config = dict(
    rope_theta=3360.0,
    bias='none',
    tie_word_embeddings=False,
    init_std_qkv=0.038,
    init_std_down=0.0,
    warmup_steps=0,
    schedule='wsd',
    doc_mask=True,
)
MLP neurons of a small language model. Each row is named by its layer, matrix (up: input weights) and neuron, and shows model dimensions 64-191. Each number is 128 + 24 x the weight over its row's rms, rounded and kept within 0 to 255.
A block is one neuron, or neurons of one layer that tend to fire together. After each block is what it responds to, as a language model described it from the Wikipedia text at the highest values.

L4.up246 [113 133 135 142 122 147 112 108 109 144 144 138 158 164 105 129 133  79 125  99 113 135 125 120 139 131  98  81  99  84 104  62 118 141 161 126  92 160 106  99 128 107 127 152 136 161  73 144 132 158 130  87  74 163 138 101 152 105 152 134 108 160 142 120 120 136 160 116 145 148 163 168 139 148 162 145 139  98 176 158 120 186 131 119 154 118 100 155 109 110 128 115 142 143  84 115 110 122 113 117 114 123 170 109  34 104 141 122 148 136 162 131 188 119 133 109 114 135 109 144 130 155  80 138 109 107 115 135]
Word-completing final subword. Final subword pieces that complete a common word split mid-word, such as yell|ow, bl|ack, telev|ision, stud|io, ann|ual, n|ational.

L6.up1 [149 144 182 151 135 136 105 127 134 164 113  87 141 168 107 100 173  91  91 148 115 128 147 119 123  74 142 136 130 108 145 153 138 133 122  97 134 161 114  96 168 125 105 144 141 118 102 167 125 167 103 118  80 160 130 110  90 157  97 151 106 129 123 111 117 176 154 138  93 116 164 164 116 143 156 121 157 150 146 127 148 165 111  81 149 119 120 130 118 139 112 131 141 142 145 149 161  75 110 129 122 143 152  76 135 116  79 160 133 124  97 118 140 115 142 142 135 141 159 140 151 129 126 132 155 129  96  98]
L6.up71 [ 76 140 116  98 100 128 122 131 139 169 112 132 125 121  99 125 111  87 116 102 154 135 102 109 106 147 109 141 114 107 167 178 138 120  89  92  98  92 130 119 115 125 129 139 130 156 107 121 112 120 141 161  87 144 126 159 124 111 131 151 145  94 150 128 129 139 106 113 147  81 155 128  88 115 150 133 109 117 117 120  94 140 151 137 109 140  91 186 149 145 115 121  98 155 127  97 100 145 167 125 120 141 111 103 154 163 150 126  90 128 134  93 110 139 175 140  82 114 103 123 111 146  75 134 106 146 118 133]
L6.up123 [156 112 167 152  94 127  89  91 165 139 134 127 126 153 105 144 122 120 101 134 105 140 129 148 137 123 151 129 106 112 179 134 140 121 131 135  96  90 122  70 167 127 117  95  99 111 123 133 144 140 133 127 165 134 142 124  91 101 108 104  96 118 103 123 101 131 120 123 145 145 108 123 143 147 111 137 148 102 105 162 133 157 123 127 121 130  81 147 132  93 146 144 140 134 152 146  92 143 141 124  91 131 138 158 140 119 149 171 106 151 135 139 103 105 121 133 167  86 119 156 148 122 140 103 143 119 103 132]
L6.up235 [169 151 141 151 143 126 105 136 131 137 136  94 145 170  88 124 142 134 127 145 139 107 104 108 179 152 123 138 154 102 137 132 121 119  94 126  98 128 112  94  95 189 122 160  99 151  69 133 136 177  82 147  93 173 139 103  94 167 142 121 123 129  98 135 122 141 153 134 130 126 154 144 121 125 109 131 118 109 147 163 147 109 131 104 126 124 106 147 116 112 134 132 120 148 178 156 151 134 179 123 102 164 126 144  69 128 113 151 124 167 105  86 117 135 176 151 124 126 143 145 149 148 112 178 149 170 122 122]
L6.up396 [ 87 143 168 137 108 141 134 154 125 161 173 157 138 118  94 120 163 153 125 141 123 164 128 145 169 174 111 157 143  92 107  92  87 134 153 120  98 121 122 141  83 143 149 159 152 132 130 116 141 139 126 131 108  80 148 115  49 117 139  58 142 117 103 108 121 105 127 120 113  98 126 140 105 139  90 124 140 143 114 139 141 136 156 114 127 112 162 148 108 117 115 147 138  83 112  79 120 127 142 151 123 101 116  84 132 129 129 122  59 136 104 133 154 114 102 144 106 105 172 137 162 118 120 116 114 132  86  90]
L6.up425 [107 147 117 126 163  87 139 152 102 153 145  93  84 137 112 131 151 116 126 130 171 149 108 117 114 151 125 127 131 124 114 124 171 137 110 136 131 127 160 132 117 148 155 138 117  74 136 115 152 152 154 151 135 188  92 101  89 144 187 126 135 151  96 107 131 158 131 123 110 106 159 128 155 146 174  93 150 125 117 121 142 122 119 122 126 102 131 125 150 124 173 141 121 137 147 150 143 122 140 119 141 103 141  97 117  84 106  72 110 143  97  93 110 140 112 146 130 180 115 126 135 126 134 125 191 161 138 153]
L6.up567 [200 152 130 136 155 114 145 142 167 126 124 100 131 152 135 148 136 123 103  92 153 160 101 137 118 118 122 135 152 149 132 132 126 137 169  90 124 129 128 129 151  87 159 118 148 137  84  99 116 179 164 195  99 139  87 102 136 148 165 110 115 149 126  79 140 179 106 138 138 111 152  87 129  61 127 160 129 110 127 125 119 133 140 126 122 139 163 115  82 107 134 110 140 151 106 123 123 148  88 129 111  88 109  88 110 132 127 142  89  97  85 124  92 118 142 149  84 108 141 144 153 133 121  98 148 140  96 128]
L6.up617 [127 136 165 128 141 141 133  98 156 108 149 101 115 134 144 155 102 167 123 161 154 122 110 145 152 103 120 169 162  98 116 129 146 116 116 157 114 176 107 122  88 133  69 130  90 133 101 145 141  98 113 159 114 131 120 124  94 120  94 138 126 157 159 135  97 118 160 154 124 142 144 104 131 125 146 145  89 150 147 158 138 129 107 115 127 175 138 156  98 162 143 134 117  98 140 142 131  98 129 146 132 173 129 181 136 119 139 132 119 172 124 144 114 179 142 141  90 144 151 113 160 187 128 136 161 152 132  95]
Word-completing suffixes and conjunctions. Final word pieces that complete a split word, such as th in health, al in cultural, ial in social; also "and" or commas joining list items.

L2.up155 [134 126 109 182 130 139 109 172 171 142 123 100 158 147 148  90 155 148  98  83  98 111 117 171 105 163 137 123 142  97 178 152 117 159 144 140 163 137  99 104 134 113 148 115 109 105 149 156 106 122 144 164 126 167 138 143 159  80 125 139 103 105 156 126 104 113 102 127  98 125  91 117 117 108 147 102 118 161  85  99 117 128 104  93 153 151 159 147 133 158 143 160 126 135 121 152 128 108 159 136 110  80 109 142 156 130 113 118  68 122 118 166 169  87 157 133 115 139 130  98 140 154  94 126  91 161 139 130]
L2.up195 [ 99 130 143 109 120 180 115 132 110  90  89 170 124 103 122  98 168 147  81 141 120 115 176 112 115 132 144 118 105 139 130  64 117 135 168 152 131 145  97 130 120 133 160 129 145 168 139 107 139 124 104 124 115 154 153 128 145 177 107 107  97 129 126 122 142 103 144 136 122 147 121 149 143 123 153 150 123 188 155 103 137 124 103  86 152 118 150 103 118 166 111 127 163 172 132 113 109 100 113 111  79 102 100 142 138  91 105  91 121 122 149 139  86 115 114 139 108 115 106 100 119 146 112 108 131 106  83 117]
L2.up234 [145 148 139 146  87 138 138 112 161 121 122 131 102 100 140  92 133 122 122 113 134 147 128 101 128  91  99 126 119 162 124 103 125 131 164 140 149 132 134 116 120 129  92 139 158 135 186 134 106 150 159 173 146 131 112 217  96 148 115 130 119 110 127 135 101 144 176 121 135  70 166 135 153 109 148 147 125 111 129 125 173  84 129 121 139 133 142 105 122 109 146 153 133 108 143 153 137 133  98 127 116 154 122 102 132 130  85 140 128 126 158 178  82  87 137 171 147 117 111 109 114 169 115 138 100 156  93 123]
L2.up255 [ 86 141 155 170 137 141 108  73 113  89 130 150  99 143 151 181 130  70 121 119 118 124 120 144 111 184 154 146 156 120 137  99 141 152 135 143  90 140 162  97 144 144 145  86 148 103 125 139  98 154 113 122  98  84 134 136 115 133 114 131 105 189 113 146  85 117 122 125 107 107 130 135 149  95 138 131 126 127 161 124  91  98 115 152 126 168 163 164 147 151 157 140 115 143  69  93 112 131 102 119 106 145 149  92  84 117 121  97 109 119 138  94 137 130 115 112 104 133 123 115 122  96 132 152 171 166 116 144]
L2.up412 [107 171 163  99 151  51 166 117 141 111 124 119 122 114 125 161 148 138 141 124 128 176 100 154 150 136  92  98 106 115 184  92 106 130 147  86 156 133 109 163 120  98 138 132 147 167 130 146 120 120 126 155 127 137 148 136 126 151 115 105 136 146 123 116 186  83  98 121 112 138 136 145 107 105 140 152 133 106 127 162  90 157 117  97 137 139 105 129  93 170 110 128 119  91 140 136 117 129 107 124 155 150 121 125 120 104 122 118 122 168 115 134 141 124  91 167 157  86 120 116 114 123 118 115 141 128 118 149]
L2.up491 [132 138 134 144 106 133 110 119 151 114 181 105 102 164 146  97 111 149  72 108 135  81 126 115 115 150 122 188 140  81 128 124 171 106 107 174 129 132 149 154 103 134 140 104 144  78 146 128 154 105 117 110 138 136 100 149 140 123 155 125 117 119 143 172  88 149 136 121 176 129 126 151 138 108 129 130 128 137 116 125  83  86 108 129 142 121 136 151 141 145  81 173 186 176 125 150 107  70 142 136 133 136  97 138 162 155 143 132 116 134 149 155 130  87 151  88 120 123 128 142 135 103 128 122 107 169 129 175]
L2.up530 [108 130  94  97 136 144 119 156  90 115 118  59 130 153 125 113 145  89 115 104 168 147 136 164 108 152 122 134  87 102 170 117 118 123 100 174 162 127  82 126 156 161 134 136 107 138 127 145 172 132 103 144 116 135 182 129 117 151 150 119 155 121  90 116 130 136 151 143 143 133 162 125 112 145  99 101 141 160 133 124 146  67 108 109 123 108 146 109 125 106 118 158 149 144 139 146 117 122 168 119 134  95 161 128 103 156 100 143  62 140 123 132 103 133 105 118  91 151  82 107 119 115 122 116 141 131  94 100]
L2.up591 [105 141 134 108 113  75 122 114 115 135  88 162 148 129 120 169 134 161 121  83 124 155 122  95 114 116 119 114 125 102 152 115 115 132 135 121 107 129 132 118 102 123 111 139 127 124 139 114 113  86 120  81  92 159 156 154 138 197  90 145 129 182 131 135 129 137  91 126 139 125 167 136 148 109 122 143  90 157 138 115 132 115 116 133 122 119 120 146 112 130 118 166 106 144 108 151 118  81  77  81 118 156 131 140 130 128 104 140 126 104 101  97 122 115 127 120 157  89 158 119 100  85 177 117 119 103 151 114]
Word-completing final pieces. Final subword pieces that complete a word begun by the previous token, mainly "an" in Japan/Japanese, also -ur (Kashipur, featured) and year digits.

L4.up407 [103 163 135 124 117 123 141 110 104 139 131  80 130 151 169  81 127 115 147 127 114 157  79 109 135 175 116 139 136 119 182 126 150 109 105 154 133 109 135 142  67 130 122 141 158 165 161 145 117 100 134  72 145 101 126 131 156 148 132 130 149 118 146 118 128 129 140 119 160 160 148 145 133 165 113 112 158 121 111 143 121 150 126 152 113 103 122 124  98  79 156 137 133 141 131 106  98 108  97 150 114  61 132 143 126 140  83 143 150 116 112 139 147 103 145  96 101 128 138 112 127 101 121  90 118 100 167 126]
Wikipedia section-heading markers. Opening == or === of a Wikipedia section heading right after a blank line (==Execution==, === Title); also word-internal pieces after v or m (V-ar-ious, v-ol-leyball).

L6.up56 [151 130 124 117 141 121 130 142 135 143 127 123 132 130 131  80 121 152 135 140 132  99 109 115 115 147 133 126 126 158 137 141 152 146 107 100 132 119 155 148 144 121  96 121 125 137 156 128 136 116 118 131 138 110 153 157 110 164 152 110 132 147 128 106 144 138 151 116 128 142 116 117 116 106 138 136 131 109 126 141 163 111 145 152 161 175  86 103 117 127 115 144 106 141  74 129  81 133 134 160 135 115 130  96 141 153 141  99 124 132 152 148 151 105 177 148 110  74 159 141 128 180 143  88 167  73 111 120]
L6.up307 [ 84  83 118 123 122  84 129 124 144 130  90 120  86 132 147 150 124 109 141 167 118 135 163 109 159 129 139 134 150 130 132 116 126 164  94 135 194 136  87 142 137 137  88 149 117 139 119  84 103 115 137 134 132 110 120 178 128 141 136 133 142 148 105 135 206 129 125 148 165 148  99 121 154 101 124 110 149 121 115 159 129 142 117 153 130 155 132 135 138 139 152 130 132 157  88 127  92 146 132 116 158 149 123 142 132 187 159 146 139  96 143 139  98 157 111 120  96 101 158 165 112 113 128 129  72 132 149 121]
L6.up461 [ 89  41 120 108 126 149 108 154 136 141  60 142 135 156 119 125 121 122 118 168 131 146 128 151 113 181 132 129 119  83 161 138 148 121 159 110 145 165 111 138 178 114  90 114 149 123 125 125 111 150 135  86 106 125 153 157 144 146 138 102 135 185 124 135 136 128 159 129 160 126 145  99 155 146 105 137 140 132 152 154 141 105 121 120 139 108 133 165 109 109 141 123 103 125 136 136 153 115 137  65 158 139 123 128 151 137 147 125 136 163 122 147 138 112 149 146 116 142 122 163 129  92 117 120 100  97  75 121]
L6.up491 [ 79 100 154 130 118 102 102 114 166 157 124 140 119 142  97 120 106  84 144 125 113 142 106 119 149 112 102 141 112 123 135 162 150 131 128 142 136 148 113 123 147 119 133 143 101 134 123 154 109 103 130 127 114 125  87 143  92 122 102 160 122 165 153 160 121 105 164 141 114 140 130 129 120 134 193 101 142 131 167 152 165 128 138 106 120 149 132 102 177 103 154 115 134 135 131 124  88 133 132 172 129 103 100 138 129 171 118  85 126 126 132 122 125 139 164  90 122  95 150 144 130 125 126  94 133 104 120 108]
L6.up627 [ 66  96 138 174 104 119 137 127 158 107 210 167 132 122 160  83 128 129 116 121 152 145 145 160 153 131 152 174 107 117 104 137 117 116 107 143 140 127 111 123 110 153 112  97 172 187 135 146 139 130 171 158 135 108 151 138 163 153 150 136 137 120 134 143 126 170 131 117 116 167 109 125 149 131 140 167 118 119 194 146 143 122 139 167 134 102 120 104 135 121 145 105 135 107 126 142 108 122 141 173 115 145 116 102 135 146 160 110  69 140  87 104  86 115 108 127 143 115 153 108 146 119 171 120 142 140 124 155]
L6.up628 [120  91 151  81 148 140 130 140 124 124 130 109 115 159 125 169 141  73 126 115 182 148 114 107 132 131 127  71 142 107  86 140 112 120 119 138 128 162 176 109 121 114  80 143  96 123 116 118 146 123 112 157 103 160 120 135 141 182 111 151 152 132 117 144  92 149 147 185 146 109 121 144 112 155 123 129 116 174 154 139 144  78 150 137 136 137 146 142 116 156 143 124 132 162 126  92 132 107 154  93 144 156 125 120 123 125  84  89  88 174 116 142 140 102 214 142 120 159 175 149 102  72 131 121 155 138 131 146]
L6.up668 [104 133 115 129 112 122 112 156 144 128 165 157 122  97 107 109 101  81 144 110 161 131 126 135 147 101 109 116  97 138 135 154 110 139 167 139  75 130 131 155 109 131 103 114 127 140 139  94  71  97 111 209 139 122 134 127 100 154 105 122 143 163 121 181 101  79 133  81 102  94 123 126  90  95 142 147 102 122 109 173 134 108 130 135 160 103 121 115 136 146 124 167 106 140 119 109 146 136 123 121 140 137 132 111 114 113 193 130 103 130 143 125 135  80 158 121 159 104 142 124 118 151  96  91 112 139 111 204]
L6.up738 [ 84 152 142 158  86 116 100 141 111 164 120 146 111  84 101 172 150  83 153 170 130 109  58 114 120 168 128 134 160  93 170 131 112 128 123 112  89 151 137 144 123 109  90 121 141 134 140 126 114 145 107 106 100 129 147 121 148 112 142 126 168 157 105 115 126 146 141 168 119 152 132 101 120  96 124 113 147 124 117 131  91 137 195 134  98 104 150 133 144  90 169 135 106 114 112  75 127 171 118 144  91 154 112 131 104 119 115 104  91 100 103 118 126 129 117 126 129 102 140 141  98 133 109  86  85 120 147 145]
Country name endings. Final word-piece completing a country or place name, e.g. Ital-y, Sp-ain, Austral-ia, Scot-land, and occasionally club or organization acronyms (CI-L, AE-L).

L4.up266 [130 116 115 117 130 150 143 133 117 104 130 117 114 113 158 124 162 124 126 104 148 132 107 157  86 100 141  85 174 109 118 142 132 127 149 148 147 129  97 133  88 133 111  66 128 112  95 124 108 141  93 107  70 114 111 123 123 120 118 119 162  95 153 177 149 125 150  87 108 124 160 137 121 135 119 130 155 174 108  96 114 122 102 104 128 150 128 162 128 135 114 128  81 181 125 107 138 125 167  98 151 105 167 130 117 122 131 130  87 173 122 183  96 140 149 131  92 122 125 119 126 122 112 112 127 109 173 114]
Closing quotes, word endings. Closing quotation marks right after a sentence-ending period in quoted speech or reviews, plus word-completing pieces such as ar (war, dollar), et, ord.

L2.up33 [127 104 150 113  71 110 101 136  74 101 110 145 108 100 107 103 116 126 101 141 130  94  88 141 126 122 115 131 155 126 146 141 123 126 125 117 134 161 135 143 118 105  94 140 152 124 137 124 138 157 114 103 169 121 101 178 128 141 103 123  93 164 108 121 178 139 116 126 164 202 149  85 123 141 124 151 105 174 164 168 111 162 158 112 111 114 128 132 151  94 114 123 102 100  95  70  94  94 119 129  98 135 130 132 149 118 117 127 102 130 156 144 159 159 128  97 133  91 147 124 113 144 126 167 158 157 143  95]
L2.up54 [159 133 140 152 133 137 131  99 130 133 127 123 108  96 143 194  95 153 111 161 139  99 124 151 110  79 114 150  94 126 121 104 121 143 130 109 149 106 134 142  97 170 177 142 119 144 119 127  88 160 132 177 141 127 152 124 172 101  89 139 100 129 108 166 106 135 118  91 107 154 108 148 146 139 132 165 130 144 104 159 130 112 100  99  91 136  96 148 118 124 142 109 126 129 138  93 108 154 132 131 177 125 105 159  88  92  99 148  80 138 104 122 165 144  94 115  96 117 117 154 131 179 115 142 191 116 136 111]
L2.up75 [107 106 148 124 128 130  95  96 104 109 165  93 125 168 177 111  92 115  89 135 150 100  97 108 123 134 153 102 105 121 106 156 189 136 148 141  93 163 140 162 106 129 117 153 130 152  87 144 103 135 112  87 157 106 123 137 160 141  96 128  97 137 134 122 128 115 151 148 159 126 157 151 119  91 117 121 120 113 151  98 110 116 108 136 134 141  76 139 130 142 101 140 152 110 154 121 114 152 119 127  98 153 106 115 108 124 165 100 123 178 121 149 101 106  86 127 121  89 104 163 120  99  89 105 161 117 167 118]
L2.up390 [147 136 163 114 109 147 113 136 149 113 142 127 126 144 138 149 121 138  85 115 135 120 111  97 127 114 131 119 112  84 135 112 148 104 146 138  93 130 130 153 128 129  96 104 113 139 148 116 126 103 132 109 124 114 158 145 107 152 100  83 196 136  89  97 154 111 135  86  85 118 113 157 122 138 178 109 127 114 128  98 122 162 120 136 120 110 130 159  81 112 132 106 108 114 140 139 140 172 137 143 101 164 117 102 158  78 104 134 124 159 125 139 181  90 147 100 131 120 106 176 156 161  73 144 149 126 171 138]
L2.up572 [146 140  89 142 124 104 138 101 134 105 116 169 125 113  96 110 106  92 109 143 134 140 107 158 153 147 123  84 110 124 136 133 114 153 154 117  81 114 137 116 131 122 144 127 143  80 117  81 133 145 124 143 120 116 135 178 134 144 205 126 112 162  96 118 125 149  94 147 140 153 102 146 129 132 141 127 106 119 128 144 131 103 143 100 106 155 146 145 109 127 151 162 129 102 112 118  64 105 130 119  94 113 149 117 102 160 139 158 133 105  97 143 153 155 131 128 107 109 184 134 148 106 113 144 110 134  90  89]
L2.up587 [ 93 116 144 135 155 104 127 132 129 126 131 113 107  88 130 122 125 154 168 126 140 121 123 132 171 154 128 185 134 146 100 148 152 154 146 112 136  97 159 139  97 191 127 102 152 127 130 187 171 149 109 150 160 153 146 149 148 117 131 122 109 103 123 161 117 159 140 119 128 159 105 113 133 113 109 114 116 134 112 200 162 111  95 171 115 104 149  75 116 133 120 120 146 128 154 156  65 149 158 114 148 149 112 110  72 126 148 151 170 115 158  96 147 127 107 132 130 139 120 185 116 141 124 112  83 125 121 146]
L2.up590 [125 145 146 121 132  84 121 107 143  95 130 153 147  87 156 121 108 117 121 159 144 104 124 148 123 118 137  72 110  96 147 121 108 142 138 150 111 143 115 118 102  95 130 135 126 148 134 162  99  97 131  91 138 174 138 121 166 123 140 126 147 113 104 141 146 142 132 137 153 124  89 152 133 119 155 122  96 154 113 112 112 133 141 129 103 156 112 147  90  97 140  72 160 139 155 119 111 122 138 146 150 158 113 139 107 106 123  93 134 115  76 132 128  94 129 138 119  68 121 150 136 139 121  90 149 123 154 139]
L2.up595 [159 145 129 122 101 106 155 156 106 141 150 137 123 102 141  98 127 120  82 162 145  94  66 130 101  85 123 106 140  82 165 134 126 130 148  95 127 132 105 151 104  91 112 151  81 129 180 135 163 124 117 138 116 107  94 129 143 156 119 112 123 105 120 125 154  85 123 101 101 128 145 172 161 176 147 106 109 111 110 136  73 156 144 106  95 168 133 104  83 145 127  99 151 113 161 132 115 153 150 132 133 138 162 166 166 138 143 122  91 138  91  98 135 112  79 106  96 113 135 141 122 144 114 144 122  85 151 130]
Table and heading starts. Opening pipe of a wiki table row or == of a section heading after a blank line; also mid-word pieces like n-ec-k, p-ublic, h-igh.

L2.up162 [ 79 137  98 141 113 145 111 109 139 123 103 146  74 119 127 130 141 156  82  61 132 144 162 114 137 118 156 103 150 124  90 106 140 118 128 123 131 132 120 108 110 149  86 123 123 162 117 164 140 161 124 112 137 136 139 146 123  68 137  97 121 113 110 137 147 112 168 165 103 124 124 119 135 191 146 139 138 128 161 162 137 163 156  93 124 134 119 123 128 118 144 144  94 124 146 158 103 129 105 180 109 144 123 113 103 134  89 116 148 124 124 142 156 120 121 141 113 136 117 125 118 151 149 149 163 136 119 133]
L2.up336 [133 137 154 114 123 114 132 105 129 135 158 125 153 153 124 118 121 132 157 121 130 119 142 117 162 135 143 151 146  98 158 102 128 137 120 120  91 129 169 133 135 163 116 179 147 160 113  60  77 132 129 109 139 125 150 131 159 121 101  69 153 106 131 132 114 155 111 156 131 146 130 106 131 171 129 152 114 146 150 137 148  97 138 113 127 116 110 203  80 137 109 156 142 124 129 133 130 157 108 125 113 127 153 108 122 134  82 134  95 178 133 123 172 154 126 120  99 108  81 170 165 165 112 150 103  88 133 110]
L2.up372 [105  97 108 112 146 133 144 100 155 155 137 166 117 193 154 153  90 151  81 107  90 133 122 126 119 141 130 159 122 109 136  99 134 120 123 160  93 137  96 154 153 113 106 165 132 158 112 137 109 139 169 124 114 132  79 128 161 139 134 129 111 125 102 141 123 128 145 187 137  73 145 127 158 106 122 136 131 185 188 102 136 130 177 125 139 118  93 129 147 132 129 137 113 106 130 141 158 145 134 156 143 110 156 106 142  96 109 153 128 150 131 161 132 165 123  86 107 117 134 106 102 178 120 191 122 144 107 137]
L2.up441 [123 161 161  97 116 105 148 101 162  91 138  86  98 143 156 156 129 153 103 169 135 152  73 116 140 115 115 156 141 108 137 105 169 111 148  89 134 124 114 137 113 134 117  88 127 149 107 116 132 111 130  83 157 126 133 144 121 121  97 117 135 133 108 111 137 140 136 123 137 116 142 119  82 128 126 148 113 149 127 157 129 130 153 144 120 145 121 145 134 151 114 132 140 133 108 154 142 162 130 160 122 139 145  95 141 143  85 129 109 169 153 133 142 134 139 112 130 145 150 176 185 143 156 152 147 156  60 103]
L2.up607 [146 134 133 102 146 168 141 155 118 101 153 133 125 133 151 131 132 126 136 143 124 119 125 142 190 150 104  92 146 118 137 106 154 103 144  92 106 106  98 113 188 185 149 141 121 149  92  80 155  94 159  98 128  91 125 149  89 130 144 142 130 118 104 150 173 114  95  99 159 167 126 146  92  99 132 167 107  99 158 132 137 100 171 145 115 114 113 123 121 149 127 142 126 105 133 143 151 136 123 160 142 146 155 119 153 151 150 121 139 126  89 119 129 137  77 114 104 163 157 120 112 127 127 131 105 123 112 132]
L2.up624 [114 111 141  91 182  96 103 104 105 119 137  75  64 141 137 153 144 150 179 122 146  95 105 112 144  98 116  85 142 109 131 101 144 125 158 108 169 130 128  95 111 118  95 114 115 109 109  95 128 113 118 149 186 117 102 141 108 157 126 116 123 128  90  88 139 175 159 135 105 115 120 129  92 129 112  58 156 154 167 144 126 102 150 126 130 102 120 161 161 121 124 122  82 143 135 137 142 138 126 140 116 143 119  85 105  93 107 122 107 120 110 118 112 107 156 127 151 113 145 133 163 120 136 118 117 148 119 127]
L2.up633 [135 145 180 145 136 135 109 109 144 129 125 134 114 142 102 124  97 115 145 146 116 146 154 121 154 152 146 136 132 112 132  58 104 102 116 117 103 168 145 126 120 135 126 149 109 137 126 120 115 163 169 129 138 142 106 121 135 115 103  99 137 125 126  98 123 132 144  93  85 143 117 130  97  77  88 109  96 107 138 150 156 182 153 161 119 129  87 116  87 149 137 102 144 126 139 183  74 102 130 160 152 119  95  93 160 131 127 139 118 115 143 149 127 141 142 140 143 159 161 159 125 149 145 135 118  95 129  92]
L2.up663 [ 93 137 137 111 162 124 117 154 126 112 139 128 164 132 116 163 106 120 145 131 175  85 141 136 123 109 125  56 101  79 166 128 108  96 147 124 154 133 153 108  98 118 105 160 138 126  98  96 166 119 140 105 123 150 132 154 115 182 123 122 120 138 133 137 118 124 146 119 112 134  89 157 116 134 126 101 121 140  99 170 123 145 130 134 119 149 181 129 133 156 135 158 117 114 104 130 138 154 105 171 104 177 143 114 129  96 181 149 116 146 137 105 138 155 131 124  94 119 121 121 148 110 129 106 133  97 106 104]
Mid-word suffix continuations. Word-piece endings that complete a word begun by a preceding fragment, e.g. f+ind, s+end, s+ent, Rac+ing, B+ay, polit+ical.